Weights of a small transformer language model.
Size: 7 heads of 64, MLP 1216 SwiGLU.
Architecture: RMSNorm before each block, rotary positions, untied embeddings.
Training: a variant of Adam for these matrices, 322M tokens, 9821 steps.
MLP neurons of a small language model. Each row is named by its layer, matrix (gate and up: input weights) and neuron, and shows model dimensions 80-175. Each number is 128 + 24 x the weight over its row's rms, rounded and kept within 0 to 255. A neuron's up and down rows have the sign that makes its largest values positive.
After each neuron's rows, "fires after" lists the tokens most often just before its 100 highest values on Wikipedia text that the model never trained on.

L6.gate563 [163 118 120 150 154 106 114 145 137 129 152 137 128 136 174 157 169 149 121 145 150 133 183  95 109  86 105 143 131 148 153 182 125 135  74 133 153 133 119  98  96 137 177 103  97 133 105 142  84 105 152 123  76 116 111 146 136 172 120 134 141 128 147 142 111 126 130 135 132 115 130  98 143 141 145 125 123 143 169 115 139  90  90 137 125  99  94 117 119 141 145 129 142 164 129 105]
L6.up563 [158  82 130 182 128 140 104 141 131 139  84 120 148  92 132 126 112 167 113 117 150 127 129  98 126 125 132 133 138 152 101 132 145 144 110 117 194 108  75 132 116 139  99 116 123 132 150 128 181 115  80 147 107 104 117 125 173 163 121 141 114 128  94 150  93 168 126 165 153 111 157 167 114 120  89  95 139 120 117  89  99  81 151 174 128 104 138 115 115  95 112 139 126 180 105 147]
fires after: " |"

L6.gate586 [136 127 145 131 114 115 150 134 149 135 138 106 150 151  94 140 114 158 118 117  85  80 140 108  94 135 195 143  93 159 118 129 116 104 125 122 141 161 140 132 150 115 110 140 134 136 137 148  93 110 175 170 150  88 155 121  95 126 123 118 112 150 117  80 100  89 102 122 130 114 116 107  95 121 139 113 136 135 128  96 132 143 129 106 130 141 116 142 158 106 118 136 102 150 141 174]
L6.up586 [116  83 144 119 156 125 104 149 144 124 138 113 105 139 124 139 124 111 126 187  90 139 143 140 114 146 159 107 109 105 160 183 144 141  97 150 103 111 140 189 134 147 114 100 120 111 166 140 132 123 119 100 139 107 162 105 142  70 135 103  91 148 128 142  95 131 137 171 113 144 106 138 106 124 127 112 118 142 165 147 105 148 149 132 136 139  82 132 155 170 136 168 124 126 130  61]
fires after: " was", " is", " are", " were"

L4.gate652 [121 157 127 133 128 129 162 112 117 158 182 143 105 115 154 127 119  84 122 122 147 123  95 152  96 132 136 134 142 127 134 176 114 137  76 109 131 158 127  92 157 175 158 171 132  82 105 113 127 116 145 158 125  91  74 125 130 101 132 175 175  81 122 114 134 150 106 149 116 159 129  76 179 144 138 140 135 131 137 130 111  95 115 119  98 127 140 142 129 160  79 149 114 143  98 111]
L4.up652 [142 139 121 105 128 113 125 124 111 172 119 120 174 123 110 124 124 116  90 109 119 131 112 122 133 161 144 139 136 120 123 187 137 119  93 107 151 132 154 104 110 137 135 141 163  67 104 138 149 146 126 157 153 105  89 145 157 140 108 195 137 100 118  99  99 159  79 116 131 140 128 110  95 102 105 134 125 141 145 169  80  87 124 132 138 116 166 114 113 141 129 107 111 150  89 122]
fires after: " |", " G"

L6.gate1023 [103 137 118 138 100  97 166  97 143  99 161 144 168 119 134 163 170 129 121 130 113 155 115 132 112 115 127  82 127 109 132 114 116 105  88 133 165 131  99 154 178 119 143 140 125 123 136 123  91  79 120 143 145 130 155 138 131 156 113 157  80 111 122 124 150  78 127  81  88 119 117 125  92 128  82  89 117 136 117 126 117 144 153 109 128 145 157 145 152 137 151 182 117 149 146 115]
L6.up1023 [111 193 109 116 142  80  99 131 159 119 120 112 130 110 126 135 138 139 103 136 128 182 154  93  85 106 109 145 138  96 108 119 128 129 114 173  96 104  56  98 132  94 114 125 133 140 157 131 133 117 119 148 137 157 172 167 174 130 140 118  96 101 119 113  95 101 142 107 109 117  80 132 135 145 148 136 132 119 114 138 140 136 131 114 141 150  99 112 129 129 154 146 174 107 153 157]
fires after: " was", " took", " is", "|"

L2.gate1200 [126  82 138 152 117 140 171 140 136  99 105 139 102 115 131 150 139  89 116 107 142 140  97 129  80  82 133 113 136 148 121  98 127  84 150  91 193 148 149 111 131 103 175 160 134 141 139 131 120 108 112 132 137 175 132 129 117 125 132 137 109 145 155 147  95 111 126 111 133  85 137 116 113 149 136 123 130 168 125  91 120 120  95 144 109 156 132 137 139 138 154 111  96 124 133  94]
L2.up1200 [132 132 146 117 154 148 125 106 124 137 147 157 131 108 130 135 158 145 131 125  97 138  74 111 102  92  83 153 120 141  89 134  79  86 148  96 141 139 143 118 109 120 163 161 152 127  80 143 123 140 159 146 125 141 137 152 140  99 103 122 166 152 118 136 123 112 169 139 106 123 123 108 130  76 136 145 154  82 159 161 110 119 154 101  85 131 184 142 115  74 164 163  91 159 143  92]
fires after: " The", " the", " Sch", "\n", "The", "'s"

L8.gate977 [143 106 128 131 148 152 117 101 135 145 148 121 114 115 136  92 151 122 127 119 133 145 136 121 118 131  99 141 122 108 132 167 124 124 134 127 116 173  78 117 119 127 137 150 119  91 123 128 137 149 176 159  97  71  88 158 133 144 111 135 101 114  82 131 136 126 128 167 157 118 129 159 158 133 113 134 129 139 155  93 131  98 135 124 137 143 133 137 117 149  89 152 170 121 115 116]
L8.up977 [117 133 107 160 117 105  98 189 125 103 106 149 107 106 115 123 158 102  89 107 150 171 111  99 112 104 132 111 150 152  82 139 155 173 130 115 124 118  96 145 101  94 115 107  98 135 119 121 103 110 122  98 155 152 109 148 122 121 124 164 150 168 117 160 120 153 120 109  84 155  72 144 163 149 102  96 176  95 145 140 124 126 133 153  98 119 114 108 157 138 146 156 128 141 180 158]
fires after: " |"

L4.gate389 [111 149 147 151  77 140 134 146 140  77 130 149 111 140 119 129 150 108 117 147 112 100  81  96 133 137 123  84  70 123 116 117  88 104 143 158 163 174 170 118 103 116 154 146 152 127 128 146 138 131  90 167 128 157 109 134 117 110 132 142 118 141 129  79 118 124 136 121 134 106 111 131 141 155 132  85 126 133 145 134 127 127 116 101 108 127 110 119 128 127  97  99 107 110 148 125]
L4.up389 [117 157 142 137 183 153 130 104 103 125 131 174 137 120 140 148 123 108 152  62 140 116 128 157 132 121 104 121 128 119 130  92 113 105 106 121 142 136 100 157 139 138 115 137  91 136 138 138 114 146 141 204 178 158 122 122 153 152 140 121 145  96 106 115 150 101  96  87  76 104 119 117 136 132 109 115 155 142 129 116 144 133 101 126 106 116 117 134 110 141  98 127 129 125  92  63]
fires after: " the", " The", "The", ".", "s."

L2.gate867 [ 86 173 138 168 121 140 121 121 145 135 173 131 115 139 151 119 130 141 150  60 122 130 104 148 149 147 110 113 129 147 154 124 105 145 123 114 114 170 108 118 129 160 113 120 130 121  97 141 127 137 142 154 161  79 108 152 128 163  83 135 120 127 149 132  99 120 137 112 182 106  73 146 150 154 136 129 143 167 150 135 137 110 135 145  83 135 157 161 123 121 158 158 134 140 118  59]
L2.up867 [148  94 111 149 112 106 143  88 132 116 108 157 128 114  93 125 135  83 119 111 128 110 138 137 132 116 166 130 130 112  90 154 131 133 115 178 104 158 147 139 155 126 160 108 116 171  95 122 108 135 121 122 107 105 102 124 115 114 101 113 116 146  84 136 124 162 103 126 138 158 130 133 113 187 121 111 161 149 151 155 138 125 161 112 120 124 158  85 143 145 113 143 144 108 121 106]
fires after: " |", " football"

L8.gate845 [126 111 132 139 126 184 166 114 161 113 106  97 114 169 149 172 123 178 154 141 139 105 137 109 121 138 198 133 123  98 141 134 121 106  99 201 103 124  91 147 159  78 163  89 178  74 168 152 163 134  94 145 158 143 160 127 105 175  94 121 142 172  75 107 155 108  86 160 132 103 129 139 121 133 123 102 129 184 153 122 118 144 134 125 123  99 113 183 150 152 115  97 172 118 132 101]
L8.up845 [144 181 154 148 136 101 174 113 139 118 143  93 128 122 103  82  99 121 108  84 162 131 109 136  98 137 119 162  96  93  98 154 115 124 113 154 122 126 119 128 121 165 114  85 137 100 144 153 132 124 137  74 140 122 152 119 119 147 121 104  79 130 111  96 158 118 134 155 116  86 107 115 129 108 158 149 104 133 129 131 111 125 130 172 156 106  80  96 173 116 152 168 117 114 136 137]
fires after: " is", " was", " a", ","

L6.gate242 [145 155 151 131 106 127  94 102 141 162 109 125 131 106 116 148 159 129 155 117 111 139 107 137 110 131 145  91 143 117 122 110 109  99 110  98 174 154  68 119 116 100 148  90 125 144 116 100  84 164  83 152 111 149 169 165 128 118 143 162 128 143 120  82  93  91 133 105 136 125 128 129 108 106  80 141 109 162 149  99 112 117  92 117 127 134 165 138 114 163 104 129 111 136 108 163]
L6.up242 [120  90 146 158 127 164 133 135 148 152 131 130 143 131 134 161 157 171 118 158 121 166 109 109 143 104 128 138 146 105 123 156 129 125 116 139  81  79 151 120 112 114 128 179 102 111 125 168 134  94 130 115 138 117 132 138 124 141 126  92 155 130 126 131 133 141 128  96 107 153 157 129 120 139  98  81 154 153 142 145 100 144 136 143 128 118 132 162 109 106 131 168 118 136 140 143]
fires after: " |", " was", " a", " his", " is"

L2.gate175 [ 78 135 119 152 144 124 153 137 135  83 125 164 131 135 107 153 109 124 112 159 136 148 140  97 108 142 174 130 136 118 113 118 103 103 130 114 104 151  97 107 116  92 155 170 130 126 165 133 112 136 150  97 138 131  81 185 137 172 187 135 113 137  97 132 118 134 120 152 121 133  98 133 138 171 108 126 148 137 121 101  87 158  77 141 123 124  86 146 142 124 124  73 129 126 139  99]
L2.up175 [127 112 137 150 134 159 116 126 123 111 130 146 151 134  73 131 146 139 123 114 102 132 125 123 140 128 105 157 144 132 155 130 156 136 111  97  93 108  82 151  65 141 140 119  99 124 109 135  81 147 151 163 119 152  97 128 145 107 146 122 119 125 117 147 119 123 164  84 138 106 125 123 156 100 152 122 138 122 177 130  95 105 124 133 128 120  87 157 123 144 111  94 112 129 164 105]
fires after: " the", "The"

L6.gate53 [151 128 130 143 127  88 100 116 159 159 113 126 137 112 134 160 130 108  92 103  92  75 152 141  94 133 106 133 135 127 114 133 117 132 106 109 153 149 173 130 124 110 128 118 140 156 114 100 130  91 191 153  79 132 111 133 145 135 101 125  75 147 101 121 154 105 165 107 146 125 119 142 118 129  76 116 116 123 154 114 111  94 157 119 162 136 186 116 149 150 182 135  92 157 159  86]
L6.up53 [139 134 119 136  83 125 134 132 109 145 125 172 107 166 143  85  86 181 136  66 137 126 140 125 141 119 148  92 151 126 152 157 131 124  92 121 116 143 134 129 135  71  81 113  96 159 149 129 119 124 103 114 148 141 164 112  94 147 117 117 116 137 117 106 123 141 111 131  97 117 127 124 143 160 122 137 123 128 175 111 109  81 107 127  99 137 147 135 155 176 140 134 136 137 133 108]
fires after: " was", " is", " were", " are", " with"

L4.gate162 [138  76  93 111 117 116 112 128 133 143 129 158 128 124  86 113  82  87  57 110 119 115 125  91 113 164 146 122 123 115 121 166 124  89 148 137 148 135 132 130 116 117 126 169 168 143 121 130 111 139 149 128 112 152 124 132 169 131 149 168 161 138  82 126  89  88 122 141  98 106 164 133 147 149 102  96 150 135 116 115 126 158  89 122 160 152 170 142 134 142 121 154 108 116 117 101]
L4.up162 [107 159 102 129 118 166  99 138 135 107 114 167 112 108 144 146 121 133 108  86 144 122 139 182 102 113 103 139 123 127 115 109 124 131 146  91 109 142 122 150 140 119 169 119 133 151 103 147 139 152 143 131 124 135 108 142 116 172 146 144 101 143  96 134 107 125  72 122 151  85 176 174 116 143 108 125 147 153 133 103 149 115 112 105 178 138 149 132 182 114 118 140 129 141 137  84]
fires after: " the", " The", "The", " Gold"

L2.gate890 [140 196 101 185 147  76 141 114 141 171 132 108  98  71 120 131 141 150 117 127 121 143 162 111 128  91 150 126 151 145 166 148 121 131 113 131 178 110  89 112 100 160 123 154 167 137  97 144 119 170  90 115 128 121 127 173 100 123 128 139 111 100 103 105  90 123 143 151  99 124  86 146 152 136  93 148 121 138 135 139 151 121 137 111 135 105 157 123 130 163 144  93 117  94  92 134]
L2.up890 [119 125  76 145 139  98 124 117 124 145 149 128 134 155  82 138 130 152 132 153 117 103  95 120 122 104  99 152 166 106 117  89 147 140 118 130 149 109  82 107 146 142 113 150 138 126  57 132 128 156 145 155 137  93 108  94 130  99 161 145 117 143 123 153 122 135 116 138 146 146 144 175 149 147 119 119 140 152 104 128 122  76 162 165 108 112 117 125 107 119 135 107  77 152 112 129]
fires after: " |", " 1", " Q", " 0", " H"

L6.gate350 [191 126 120 119  99 124 170 119 138 219 124 138 163 135 136 180 127 126  97 142 148 118 118 120 136  51 162 162 101 156 140 160 149 129 116 128 158 156 125 124 115 144 129 116 116 130 143 125 130 129 119 123 142 141 125 125 156 166 135 139 110 104 127 102 126 109 128 134 159 129 136 136  87 112 120 155 133 127 154 105 129 106 161 131 163 134 116 125 114 122 114 113 176 160 142 107]
L6.up350 [136 137 136 163 129 114  93 134  96 141 110 172 172 121 137  83 122 121 126 162 108 154 154 125 102 128 132 131 187 137 102 134 131 161 123  88  94  89 145 130  79 165 131 121 146 150 118 111 119  84  93 103 118  98 142 172 139 144 105 108 153 109 119 120 110 117 158 115 101 159 153 191 140 122 135 140 143 146 172 135 133 131 129 146 126 147 135 135 109 125 117  59  93 106 153 135]
fires after: " |", "a", "ra"